config.yaml
n_layer: 20
norm_place: "pre"
rope_base: 10000.0
parallel_block: false
optimizer: "adam_hyperball"
lr: 0.00622
warmup_steps: 201
decay_fraction: 1.0
decay_shape: "pow"
batch_tokens: 32768
steps: 4758
MLP neurons of a small language model. Each row is named by its layer, matrix (gate and up: input weights) and neuron, and shows model dimensions 0-63. Each number is 200 + 40 x the weight over its row's rms, rounded and kept within 0 to 999. A neuron's up and down rows have the sign that makes its largest values positive.
After each neuron's rows, "fires on" lists the tokens most often at its 100 highest values on Wikipedia text that the model never trained on.

L5.gate236,168,140,154,225,155,209,205,119,189,119,204,239,175,155,149,182,94,253,174,178,214,171,199,223,256,249,179,169,164,277,193,217,194,222,178,214,222,179,205,166,199,246,241,171,167,222,270,241,174,224,243,251,226,219,232,209,199,205,138,257,249,198,219,221
L5.up236,260,193,282,220,196,181,182,252,254,249,114,178,161,198,269,137,219,194,217,92,221,187,239,224,159,142,123,216,230,187,288,182,209,296,192,182,232,238,154,157,294,184,255,203,141,206,182,261,250,204,246,215,147,185,202,267,192,136,190,181,206,197,249,170
fires on: " 201", " 199"

L14.gate57,225,207,247,202,244,177,292,193,196,206,231,299,207,217,164,135,239,184,294,228,257,238,232,127,249,182,190,197,95,187,220,213,230,168,224,176,163,208,222,185,198,186,204,181,186,164,199,232,223,224,143,209,167,279,270,160,183,259,275,181,168,228,203,246
L14.up57,192,232,211,170,232,281,149,224,177,119,269,230,212,232,154,281,176,231,150,179,148,146,216,173,237,256,236,219,218,243,245,252,208,228,185,166,241,190,200,237,155,168,267,233,227,221,240,210,222,184,153,134,196,202,198,237,167,204,203,211,233,168,226,125
fires on: " but", " as", " Kar", " and", " although", " Don"

L12.gate204,192,241,219,176,232,235,277,198,280,316,208,159,184,261,199,187,171,88,156,268,144,141,161,180,181,132,127,246,142,203,225,156,200,251,177,261,171,137,214,199,240,154,191,188,272,229,221,227,182,157,108,213,249,209,174,258,192,198,169,210,264,185,187,202
L12.up204,170,135,153,204,290,177,201,168,216,173,219,305,180,197,208,166,219,169,229,139,172,258,189,195,167,192,232,139,208,203,257,203,160,178,181,138,130,228,194,140,171,140,250,147,124,238,144,210,261,155,220,211,180,181,196,178,255,271,280,166,179,204,210,226
fires on: "ib", "h", "at", "ub", "il", "l"

L4.gate501,163,203,203,217,257,209,295,95,228,204,214,236,142,180,170,199,234,160,187,208,253,221,257,204,193,254,111,184,158,200,251,254,175,143,146,256,270,219,188,210,215,145,183,199,137,178,229,266,126,252,220,210,239,293,209,293,270,199,195,262,237,198,201,180
L4.up501,224,163,231,244,233,193,236,201,232,234,216,166,166,228,237,185,236,139,66,216,195,152,201,201,207,182,238,178,202,191,125,224,169,180,254,301,199,221,170,197,247,210,197,211,157,189,223,285,205,222,217,269,215,196,175,190,146,182,203,266,216,182,198,226
fires on: " car", " Car", " claim", " del"

L7.gate371,203,210,159,206,200,171,256,189,273,202,195,167,242,200,127,242,205,217,165,189,190,186,201,183,144,244,201,184,189,148,183,154,204,154,246,230,129,205,195,252,156,158,246,179,203,238,204,201,202,203,238,124,248,238,226,187,236,286,225,265,153,298,166,195
L7.up371,183,238,197,233,169,230,127,248,142,213,283,212,228,157,200,204,225,200,189,126,207,168,286,182,240,245,201,179,149,196,71,244,217,224,227,192,153,195,242,278,201,204,243,176,185,207,156,183,162,154,136,152,189,226,189,221,225,211,237,233,205,174,245,194
fires on: " Roman", " Liberal", "bor", " Young"

L14.gate2,161,158,187,227,159,244,236,183,162,217,213,131,202,105,132,161,130,182,194,193,168,236,181,130,259,144,169,171,198,151,238,188,226,203,213,208,189,151,170,192,132,106,117,196,200,212,223,216,213,148,167,200,305,220,238,169,251,156,217,187,189,213,147,211
L14.up2,221,223,151,147,280,214,175,216,225,133,179,117,170,177,141,202,156,209,146,230,185,192,226,258,223,241,172,169,301,214,220,255,212,224,275,198,187,147,301,182,168,171,133,177,202,153,134,231,121,188,169,229,175,158,278,184,222,160,167,212,242,229,204,152
fires on: "ro", "|", "e", "vent", "ent"

L7.gate364,171,302,216,248,129,210,220,227,237,241,250,235,284,216,211,243,233,180,199,206,245,175,202,206,165,195,172,227,251,202,127,148,235,206,243,268,186,197,257,204,214,130,216,229,220,181,116,214,222,160,163,207,150,258,153,252,194,240,293,180,159,214,288,182
L7.up364,155,269,263,164,181,183,213,228,176,272,177,292,185,294,183,176,154,143,261,204,223,192,203,217,220,181,250,254,152,252,213,230,220,225,255,241,111,170,165,225,230,158,329,196,175,190,206,233,160,239,151,172,191,234,224,216,144,298,157,228,155,239,195,203
fires on: " David", " Tom", " Jack", " Ben", " Sam", " Matt"

L7.gate123,221,168,190,205,187,204,253,175,232,235,220,159,244,213,165,184,186,227,180,165,163,294,167,152,211,213,98,157,241,169,241,264,147,228,178,148,176,177,220,142,202,180,152,209,201,154,238,238,209,215,259,192,228,238,251,243,200,222,177,164,115,173,204,269
L7.up123,176,252,149,237,179,246,152,192,196,215,134,264,176,172,196,148,229,197,204,193,211,271,233,222,224,202,276,193,212,190,151,239,230,135,297,187,109,245,205,217,185,185,140,228,199,227,153,174,226,203,217,264,153,160,192,174,189,256,235,242,156,188,180,197
fires on: " Re", " Be", " Ter", " Hu", " Har", " Sm"

L17.gate470,132,167,210,275,234,181,213,132,268,169,213,284,259,105,177,195,246,145,207,215,187,229,169,131,211,195,214,251,150,176,181,209,257,160,154,210,210,195,198,198,190,179,203,161,170,158,238,218,233,223,123,232,232,284,189,183,282,187,241,199,245,150,200,161
L17.up470,222,221,185,182,244,260,218,184,202,248,292,240,180,241,203,262,309,142,154,223,148,151,213,198,184,162,213,172,136,186,207,191,184,212,223,237,213,230,153,219,187,224,216,234,269,227,213,235,178,215,158,220,204,188,246,255,158,210,79,224,149,194,181,204
fires on: " as", " –", ",", " and"

L9.gate364,193,193,202,182,213,193,209,192,249,225,197,175,197,192,111,187,223,211,115,207,189,180,297,223,232,230,213,174,273,89,190,228,212,207,135,196,201,223,207,150,231,158,191,130,168,256,185,241,230,160,223,223,225,173,267,266,203,99,230,168,271,203,198,188
L9.up364,199,167,178,200,232,206,271,131,244,204,210,175,267,194,120,161,192,162,253,245,167,157,180,150,221,153,157,178,261,149,181,233,174,194,200,210,173,168,240,168,250,206,193,206,255,191,201,218,228,190,242,199,301,211,255,147,202,164,120,178,181,182,188,215
fires on: "ro", "om", " ===", " Just", "ar", "oot"

L5.gate100,277,238,251,219,211,166,276,197,179,207,234,220,271,248,185,224,217,167,162,275,172,147,149,248,207,115,106,237,169,206,217,216,201,215,191,225,198,168,267,240,191,225,127,231,192,178,219,224,189,238,217,192,263,262,200,198,212,153,124,303,246,243,142,242
L5.up100,275,182,169,181,198,178,298,147,186,264,161,211,229,208,199,268,164,204,214,215,298,231,167,248,211,190,128,217,169,189,238,206,195,238,221,232,166,215,264,171,167,253,109,232,171,159,182,222,197,220,168,132,237,186,231,201,196,121,122,237,179,238,164,207
fires on: " for"

L7.gate139,205,162,110,203,145,195,209,196,183,248,182,186,198,229,210,221,137,239,203,160,174,96,228,189,255,208,223,158,172,154,222,212,95,185,218,173,272,207,187,173,182,209,149,180,134,175,245,236,207,254,182,208,224,205,284,113,194,298,209,220,257,194,201,224
L7.up139,204,243,205,282,151,230,247,216,223,223,154,229,247,257,156,152,238,159,214,189,225,199,195,202,238,196,213,215,179,169,127,234,152,220,207,135,203,165,203,216,172,167,179,168,191,178,230,209,221,228,186,219,215,234,243,163,183,238,301,237,204,167,184,215
fires on: " he", " worked"

L7.gate422,209,237,295,208,274,216,189,176,233,253,248,174,179,191,160,176,165,184,150,180,219,172,233,258,232,201,179,145,145,178,218,168,164,200,172,243,141,217,174,168,233,130,251,211,210,164,171,164,218,221,170,174,226,181,149,255,214,155,200,234,204,214,176,232
L7.up422,234,264,193,214,196,223,173,247,182,271,236,117,200,175,153,144,163,248,183,257,218,186,211,220,164,172,169,170,188,199,243,266,193,170,164,200,168,147,255,256,258,129,235,236,242,231,207,240,158,283,150,166,199,187,203,196,127,156,289,227,144,225,194,235
fires on: " St", "St", " Saint"

L12.gate66,169,157,169,228,93,194,210,202,227,191,209,164,292,145,175,206,168,174,205,192,223,184,135,293,293,199,220,212,258,129,260,181,168,148,238,245,133,130,219,265,210,171,184,213,146,223,216,167,198,190,150,176,230,249,131,187,216,190,156,287,109,169,169,239
L12.up66,248,217,166,148,237,275,122,187,214,143,210,209,190,209,191,222,125,194,216,218,212,173,202,254,297,167,222,186,249,203,185,194,169,158,220,248,218,129,215,199,212,194,196,199,228,159,199,166,247,174,230,225,222,283,132,222,273,210,237,230,190,174,243,197
fires on: "u", "ent", "all", "r", "e", "ie"

L7.gate72,238,184,155,216,139,158,255,153,186,146,171,211,144,251,200,265,168,237,192,131,228,262,165,131,220,237,112,231,192,181,190,248,254,119,234,251,141,171,162,236,265,166,188,162,225,237,212,203,190,209,196,266,158,161,198,209,228,172,220,248,262,191,157,178
L7.up72,234,155,191,169,146,171,246,154,157,146,173,211,154,206,179,227,255,145,245,166,218,192,205,160,232,224,221,240,201,173,203,145,215,203,327,232,141,194,165,196,209,284,236,135,245,239,175,157,186,152,211,299,180,194,186,238,203,224,258,161,298,210,254,154
fires on: " five", " Gold", " Silver", " three", " eight", " 50"

L8.gate312,251,289,153,209,195,199,231,137,283,177,225,283,244,191,231,270,207,197,162,236,170,217,230,175,237,221,183,161,158,225,267,197,228,155,289,167,216,158,207,247,200,196,177,215,172,251,231,222,128,204,154,170,244,225,139,181,181,194,214,276,192,250,172,198
L8.up312,152,246,169,293,140,172,178,179,237,137,204,172,224,184,184,245,221,219,118,195,213,227,155,189,180,174,157,178,149,193,192,223,252,197,196,244,189,179,229,243,230,277,147,185,201,173,268,195,159,238,168,233,156,247,228,123,158,166,206,235,215,274,183,254
fires on: " ar", " leg", " short", "Ar", "eek"

L15.gate398,215,148,259,174,193,225,185,122,221,184,243,269,212,197,156,171,157,185,201,149,205,195,164,190,252,184,203,313,207,183,187,178,273,150,192,214,266,105,260,225,223,125,242,179,164,194,182,266,188,180,152,191,159,219,174,180,156,229,221,86,196,233,184,251
L15.up398,152,261,225,231,180,240,281,194,196,189,226,215,165,189,163,199,84,213,203,224,115,218,223,171,272,229,154,227,146,191,118,174,180,230,238,197,187,190,172,175,155,181,219,237,167,201,141,222,170,223,226,174,184,157,176,183,150,232,154,225,265,173,196,209
fires on: ".", "th", "6,", "le", "3,", "7,"

L3.gate410,172,170,264,211,248,240,177,161,222,163,229,250,224,191,153,210,250,199,161,215,205,135,149,194,215,264,219,233,236,231,140,190,191,254,225,208,166,169,152,171,194,130,213,231,206,224,238,242,274,262,133,184,206,220,213,199,155,206,276,265,197,197,208,194
L3.up410,195,209,221,181,241,237,215,208,214,214,158,215,243,190,160,177,212,216,188,164,169,160,203,199,220,116,277,181,186,74,211,195,200,183,183,209,185,250,209,194,172,217,202,190,206,202,133,228,242,281,192,298,233,187,297,206,160,264,271,182,203,209,178,147
fires on: " but", " However,", " though"

L13.gate292,218,184,173,297,141,238,200,193,246,174,224,150,162,198,195,199,291,231,143,249,198,176,227,240,252,187,146,146,176,213,222,202,199,103,166,200,171,170,217,147,203,152,172,216,260,205,182,237,146,221,200,175,239,222,162,191,214,127,212,255,114,241,222,193
L13.up292,238,226,171,237,210,188,246,211,201,112,248,102,200,190,182,239,231,218,142,204,268,217,184,173,175,262,195,256,237,160,262,216,293,155,207,212,188,196,225,88,187,174,227,225,201,241,207,227,162,201,183,160,289,213,187,226,233,207,229,228,175,267,231,183
fires on: "or", "ag", "em", "ins", "old", "ers"

L7.gate31,135,232,129,232,190,223,226,188,282,243,262,172,224,235,124,234,179,238,235,257,190,177,156,180,188,145,125,246,226,153,218,185,288,258,197,216,104,218,158,146,211,211,209,252,167,157,239,150,190,200,243,243,229,197,319,238,228,205,198,195,229,167,244,208
L7.up31,199,230,209,166,224,203,230,231,215,209,171,275,171,124,108,93,209,228,186,240,239,124,218,184,187,150,207,291,186,183,171,179,252,252,167,164,169,263,167,246,226,169,225,211,195,152,165,266,144,140,257,182,206,263,174,241,231,168,245,183,194,212,160,217
fires on: " David", " Dan", " human", " attack", " without"

L4.gate145,273,227,120,221,173,212,202,151,161,196,170,238,148,139,195,217,177,257,166,186,202,132,198,191,241,218,156,229,214,180,210,169,188,230,181,298,211,77,183,159,233,208,181,193,214,158,121,221,174,229,214,221,194,230,234,209,252,165,268,261,215,208,190,231
L4.up145,154,107,214,182,151,166,270,258,158,165,194,158,155,155,201,267,287,180,255,141,154,191,209,186,187,127,201,171,244,164,207,211,208,263,270,187,167,209,256,228,154,263,173,174,184,243,179,199,218,249,239,163,270,212,230,227,229,212,216,235,190,200,221,190
fires on: " two", " three", " eight", " fif", " Mot"

L7.gate166,209,162,188,161,191,289,206,176,234,205,153,189,171,185,202,191,204,127,179,271,215,209,289,184,217,186,198,195,191,185,209,222,214,146,173,194,236,233,181,178,273,200,213,138,253,291,240,193,225,196,140,144,133,217,152,207,239,208,200,218,230,196,148,72
L7.up166,137,280,205,154,198,163,198,135,202,112,222,156,184,198,163,162,161,203,176,132,190,276,118,222,186,207,173,180,185,180,199,176,209,179,163,217,164,206,183,236,194,152,230,186,262,196,223,191,225,169,212,223,157,175,274,245,196,196,124,177,222,182,147,229
fires on: " –", " years", " -", " County,", " career", "iety"

L14.gate410,155,182,169,149,246,241,236,135,193,152,196,177,304,204,173,206,192,224,219,173,235,185,194,162,204,210,183,174,250,216,213,233,197,239,124,190,157,158,241,113,150,140,176,222,182,184,269,259,193,153,238,321,155,248,217,195,288,187,230,198,241,246,210,259
L14.up410,125,143,123,196,250,202,216,258,160,140,197,232,170,232,227,206,182,179,216,247,183,171,301,210,173,195,94,201,208,207,245,224,220,235,210,210,222,192,199,215,245,204,183,292,143,148,153,149,217,267,204,205,166,210,276,244,234,231,228,246,185,211,185,215
fires on: "ly", "in", "out", "ight", "ove"

L7.gate234,206,241,262,242,216,277,186,141,214,189,161,213,187,247,207,208,237,235,204,170,192,159,165,199,249,174,244,164,223,300,194,209,199,217,194,206,252,117,196,219,226,180,149,192,183,184,257,237,150,209,148,213,187,218,159,172,150,240,163,187,171,212,223,183
L7.up234,191,237,148,226,155,252,189,165,203,176,194,175,123,192,188,230,224,174,186,219,187,243,173,248,252,233,232,214,230,212,155,160,146,197,174,260,197,218,232,192,149,165,110,164,152,204,141,164,131,234,179,251,237,169,161,213,181,144,141,210,184,215,270,222
fires on: " (born", " (19", " (1", " sl", " football", " political"

L4.gate475,220,280,258,233,189,219,234,246,215,182,213,255,162,216,210,235,268,175,227,166,269,197,169,174,176,212,204,214,123,295,211,200,260,226,208,181,151,212,249,275,203,261,239,168,132,197,275,93,193,227,247,191,189,222,171,156,201,192,221,191,268,210,167,212
L4.up475,203,289,176,163,208,199,216,201,179,183,214,212,112,193,97,185,196,250,189,84,216,160,214,238,209,233,165,246,181,282,170,207,200,237,219,167,159,185,275,133,216,169,223,167,237,114,190,202,267,215,274,163,201,179,215,168,164,177,225,177,260,208,247,208
fires on: " William", " James", " W.", " Robert", " R."

L7.gate324,176,271,217,242,164,179,260,115,129,188,228,124,188,258,214,261,153,214,242,159,205,185,206,158,225,128,210,263,188,94,163,255,247,186,207,215,255,247,174,204,181,194,191,209,209,189,305,232,241,234,240,163,180,241,207,180,227,319,247,196,176,240,193,223
L7.up324,211,200,258,232,250,164,192,171,178,224,216,215,147,299,170,171,210,196,174,217,278,235,122,257,241,177,182,227,270,201,155,186,233,180,274,148,238,128,218,185,233,140,204,158,160,192,151,194,238,181,152,229,195,304,260,159,228,164,213,210,244,171,126,156
fires on: " he", " br", " Hard", " tw", " He"

L3.gate72,176,241,212,189,184,233,169,153,162,312,208,235,260,237,200,231,198,199,245,225,174,190,187,191,244,178,183,234,181,281,202,175,194,192,263,229,214,151,222,167,198,159,231,263,245,213,191,241,286,213,186,185,231,241,184,214,154,252,207,199,188,241,151,234
L3.up72,190,236,249,195,282,166,208,202,187,212,227,241,177,160,93,151,163,141,239,177,252,175,213,192,166,304,215,243,199,271,164,202,221,225,230,241,199,209,178,176,216,184,197,181,198,226,215,150,191,196,257,235,222,215,196,202,275,251,252,175,121,157,295,164
fires on: " David", " Tom", " te", " Chris", " Michael", " Red"

L13.gate94,202,132,151,223,126,185,255,118,211,191,191,220,237,197,117,147,251,126,142,312,170,224,164,107,121,181,198,203,261,168,213,176,234,160,236,217,134,182,175,159,151,196,165,242,226,233,221,204,157,177,222,195,171,195,200,143,171,198,178,184,219,238,197,275
L13.up94,177,152,228,178,229,199,178,170,160,185,164,126,154,233,210,179,260,172,179,173,259,250,164,216,266,214,196,191,212,212,196,224,199,201,240,150,164,189,282,156,140,214,225,205,268,176,181,163,172,230,210,256,127,203,209,159,229,139,240,172,180,308,100,201
fires on: "e", "ro", "A", " d", "ra"

L13.gate161,178,187,255,262,225,150,246,220,215,179,240,198,158,177,245,156,239,231,230,162,178,249,217,164,193,167,158,199,160,206,163,150,181,223,197,183,155,211,230,194,142,249,209,165,217,210,261,224,156,173,251,162,158,296,206,113,213,170,259,196,278,179,208,200
L13.up161,271,153,181,179,265,112,178,119,185,242,214,183,178,200,192,187,260,159,240,178,193,169,132,188,176,304,149,162,233,184,287,228,116,178,144,105,226,123,215,152,235,156,200,168,184,200,168,168,145,223,184,195,159,224,192,259,195,199,219,182,254,259,257,114
fires on: "os", " go", " went", "—", "ov", "it"

L13.gate211,140,191,212,250,234,206,189,169,161,195,202,220,171,173,196,166,213,178,274,235,228,178,210,156,187,193,146,224,146,285,167,291,157,205,201,266,256,211,277,256,197,201,187,189,222,125,212,251,168,201,170,224,255,168,229,215,227,157,224,212,211,213,160,271
L13.up211,173,244,165,203,265,200,184,156,198,216,150,337,211,147,229,182,221,231,242,249,242,209,235,170,178,251,166,255,216,195,202,128,177,211,139,212,280,224,170,271,174,181,188,192,186,176,201,189,224,137,225,257,311,165,249,188,202,202,254,173,146,109,262,213
fires on: "ist", "op", "an", "k", "t", "qu"

L17.gate288,214,203,185,197,262,178,242,164,223,193,242,221,252,260,144,189,239,188,191,186,154,187,238,136,170,165,187,233,196,218,152,212,237,175,130,235,227,186,193,188,135,167,144,198,100,170,251,192,163,177,128,190,231,226,208,233,256,193,213,243,181,208,180,209
L17.up288,240,204,232,155,193,142,215,178,227,182,205,210,212,176,174,159,164,260,269,189,177,260,221,263,215,243,194,189,200,203,230,176,289,227,143,259,238,231,141,197,202,151,218,227,238,228,213,172,145,161,205,232,211,122,183,227,130,243,247,226,153,200,222,177
fires on: " /", "″N", " for", " Time", " epis", " a"

L3.gate179,234,190,179,165,222,246,177,272,213,248,264,232,231,169,242,221,178,79,281,214,204,179,269,162,192,194,205,216,219,253,220,214,237,173,153,159,205,232,205,205,149,219,222,228,153,233,202,152,245,226,231,173,255,247,247,202,221,267,281,232,224,157,234,264
L3.up179,153,136,104,217,127,206,229,219,183,269,234,246,201,151,166,238,173,192,173,219,201,163,231,140,167,207,302,212,237,187,217,141,167,231,223,180,151,212,182,163,160,253,211,146,130,208,269,218,236,175,234,190,244,268,259,119,200,195,188,242,240,233,174,160
fires on: "raph", " name", " David", "ethod", "osition", " relationship"

L12.gate419,131,165,211,260,153,271,191,193,234,264,225,202,212,221,179,191,221,169,209,169,188,233,188,151,126,232,187,201,246,257,166,186,221,128,230,180,156,184,211,146,222,170,154,190,245,270,206,271,214,271,131,168,150,231,190,241,192,163,196,268,190,199,237,215
L12.up419,236,195,196,239,213,183,214,310,214,193,186,177,254,224,191,156,242,179,225,171,204,216,178,113,208,194,203,190,234,215,176,205,265,232,198,253,225,182,189,142,225,180,237,186,239,212,201,206,281,216,139,141,197,170,191,192,176,219,221,261,135,264,297,171
fires on: " or", "or", " until", " an", "ated", " Tor"

L3.gate362,93,257,180,157,132,206,178,181,205,208,187,161,227,240,173,180,230,228,247,234,201,138,223,187,190,174,186,219,143,233,231,213,245,158,185,207,237,224,129,276,264,221,219,185,226,253,257,104,150,222,181,174,234,278,259,217,108,213,260,234,184,199,191,206
L3.up362,199,162,179,101,164,235,176,163,184,217,202,276,225,229,128,194,162,217,272,124,208,177,182,268,257,137,209,130,165,241,205,175,159,229,203,193,210,181,173,220,150,273,218,231,195,193,233,202,293,130,284,239,137,242,178,219,282,223,215,211,244,199,197,275
fires on: " 193", " 191", " 2003", " 190", " 2004", " 2005"

L5.gate392,244,133,177,197,104,198,183,216,166,254,206,193,175,179,261,215,176,220,232,247,237,147,201,192,175,218,256,156,194,213,214,247,157,213,226,154,235,273,221,202,131,159,211,162,180,190,158,233,191,230,232,152,238,264,236,201,195,263,266,220,218,283,235,215
L5.up392,249,239,148,211,125,175,153,165,141,155,183,212,211,205,190,167,157,210,196,210,233,206,142,161,161,244,212,115,285,183,216,194,253,228,215,190,173,216,184,210,205,149,217,216,232,258,189,162,232,291,202,175,216,214,261,202,207,233,174,255,250,238,218,222
fires on: "raph", " Bas", "ys", " Part", " phys", " Name"

L12.gate372,204,235,176,172,228,201,260,223,233,179,251,192,170,193,199,183,151,146,141,237,147,266,172,273,213,215,149,185,195,178,210,154,157,187,195,249,188,150,238,216,194,205,252,195,231,290,212,181,170,188,165,256,193,264,224,251,239,126,213,268,208,189,214,175
L12.up372,178,173,232,149,181,243,270,146,194,201,180,229,247,180,235,197,159,184,209,188,173,175,199,220,283,174,176,213,194,171,273,288,162,253,175,192,246,158,211,168,243,216,155,198,130,213,150,174,189,169,204,227,215,216,145,216,271,276,237,175,151,133,190,203
fires on: "ear", "ur", "h", "et", "at"

L14.gate364,124,208,251,190,231,165,222,173,282,197,133,171,162,229,251,169,236,206,241,219,224,200,188,154,208,181,219,168,187,307,133,262,237,164,136,263,182,189,153,229,188,172,170,194,185,176,136,158,157,197,221,186,145,220,169,140,219,252,200,125,255,248,159,235
L14.up364,177,208,199,205,176,172,275,223,148,254,216,255,129,167,156,252,172,222,104,232,231,209,211,132,259,240,271,231,162,217,142,183,164,242,140,197,238,157,212,231,219,178,195,154,177,247,178,200,212,201,215,192,228,135,220,237,152,209,218,183,286,259,218,223
fires on: " cont", " int", "t", "g", " desc", "T"

L3.gate457,183,158,176,178,146,187,187,101,173,235,180,146,213,263,158,205,211,184,215,227,184,214,196,155,258,282,210,171,175,267,197,186,229,193,164,222,192,111,229,195,189,165,224,110,221,229,196,212,254,228,275,196,215,236,216,108,214,199,193,228,223,235,157,176
L3.up457,234,219,151,187,212,249,187,207,183,188,198,244,188,143,282,228,178,225,230,170,220,216,237,189,193,212,214,184,202,99,262,192,254,211,173,189,226,172,223,240,185,187,207,189,238,167,168,214,259,194,198,202,203,242,175,202,222,117,177,224,188,134,160,191
fires on: " Ar", " Air", " Ber", "volution", " Pol", " FC"

L4.gate320,137,260,244,220,210,187,192,201,177,206,146,166,208,229,122,242,107,210,160,217,182,112,252,167,178,228,232,195,254,199,197,223,201,158,173,205,239,223,152,197,182,193,236,201,296,160,182,173,223,268,232,114,288,212,265,178,174,197,210,261,200,196,188,207
L4.up320,187,211,200,204,181,237,252,187,155,181,240,198,210,294,191,240,194,205,235,179,202,109,196,220,195,209,155,193,212,121,189,173,268,192,182,214,223,196,256,235,158,210,168,211,228,219,247,231,287,230,243,155,236,232,215,305,140,173,141,196,187,194,171,227
fires on: " em", " cl", " tra", " m", " par", " k"

L15.gate425,238,140,319,266,203,187,232,155,175,222,218,141,243,194,186,212,232,177,200,260,209,190,140,210,175,192,84,159,159,208,208,175,278,196,197,179,162,195,234,157,195,196,194,194,157,202,259,174,147,124,217,184,286,254,264,103,175,98,164,255,223,198,173,254
L15.up425,245,113,187,168,262,228,266,195,207,216,217,201,201,166,234,235,254,228,200,199,228,238,154,222,186,189,221,221,202,200,174,188,154,218,194,180,170,244,137,194,172,126,128,140,183,234,196,193,157,157,157,228,209,237,196,174,153,117,185,201,241,191,245,177
fires on: " for", " For"

L15.gate373,187,238,110,156,155,289,164,156,345,194,213,132,207,156,167,283,209,211,209,224,129,197,238,161,177,231,149,245,129,156,149,181,195,186,193,275,304,163,241,199,209,245,209,227,172,210,162,266,185,126,226,180,245,233,202,143,204,188,219,192,219,231,175,214
L15.up373,228,236,234,154,315,247,207,140,200,262,253,192,220,229,200,233,169,249,169,146,177,212,175,88,239,212,213,189,311,205,223,217,227,183,148,247,249,193,228,230,168,166,165,179,108,214,100,181,228,175,195,248,178,173,250,143,225,242,177,163,245,194,214,251
fires on: "-", "7", "ro", "==R", "R"

L10.gate364,140,128,253,221,205,240,240,149,249,210,248,179,148,260,103,152,233,225,171,217,240,159,274,202,186,214,158,216,148,161,220,149,266,198,195,226,276,191,212,212,276,190,181,167,242,202,259,189,243,186,193,152,121,190,190,209,177,152,240,250,215,244,153,209
L10.up364,186,170,181,203,193,154,175,258,168,157,170,170,213,269,182,249,219,242,194,192,235,193,199,254,243,196,160,184,184,216,213,245,219,243,149,283,236,126,193,201,212,204,176,240,246,183,204,156,221,203,205,201,114,267,139,263,231,202,205,256,213,205,192,250
fires on: " 2000", " 2006", " 2003", " 2004", " 2001"

L8.gate407,199,193,184,209,175,239,165,175,318,177,198,223,199,248,192,208,159,174,203,230,187,161,200,143,151,215,194,180,168,194,178,230,179,256,247,151,163,216,168,181,188,209,226,190,181,285,247,169,179,223,241,174,210,215,202,210,255,238,224,296,239,224,219,152
L8.up407,169,185,211,188,224,255,231,153,229,193,198,180,279,200,228,115,104,217,184,192,218,111,220,185,283,235,221,207,214,208,205,207,216,216,236,165,180,248,171,170,139,274,268,208,126,284,157,177,189,258,142,223,196,208,200,206,241,224,246,276,244,168,210,107
fires on: " but", " However,", "ution", "ence", " although", "volution"

L7.gate314,170,213,243,205,153,224,256,185,168,206,196,127,272,228,206,187,250,161,158,231,258,222,219,178,175,251,204,197,227,201,213,184,238,134,171,205,263,55,191,174,268,218,207,228,253,228,230,207,235,183,217,174,287,209,186,109,175,140,262,225,177,159,69,197
L7.up314,189,160,167,139,202,203,195,159,217,253,184,172,197,255,194,149,185,218,205,214,232,151,190,103,251,225,203,236,224,226,231,205,176,227,205,188,216,137,152,211,256,191,153,247,224,219,257,157,175,274,186,196,180,230,115,214,182,232,218,183,202,175,190,223
fires on: " j", "J", " West", "Z", "ux", "Ch"

L7.gate378,139,126,248,209,187,224,278,159,174,243,211,209,196,207,219,185,212,125,116,285,210,218,199,211,211,241,229,253,170,178,221,138,269,198,185,189,232,130,248,206,203,168,242,202,200,261,196,231,288,197,302,163,177,283,249,140,188,159,217,174,182,196,207,193
L7.up378,200,241,148,185,194,152,201,198,186,203,246,282,200,189,158,223,297,243,245,152,211,210,143,225,211,243,212,206,213,121,152,215,202,200,199,157,159,121,189,206,239,233,239,197,261,216,97,217,231,204,216,127,232,294,217,187,198,248,168,236,198,142,189,226
fires on: " Ar", " gen", " Hen", " Ber", " Jer", " village"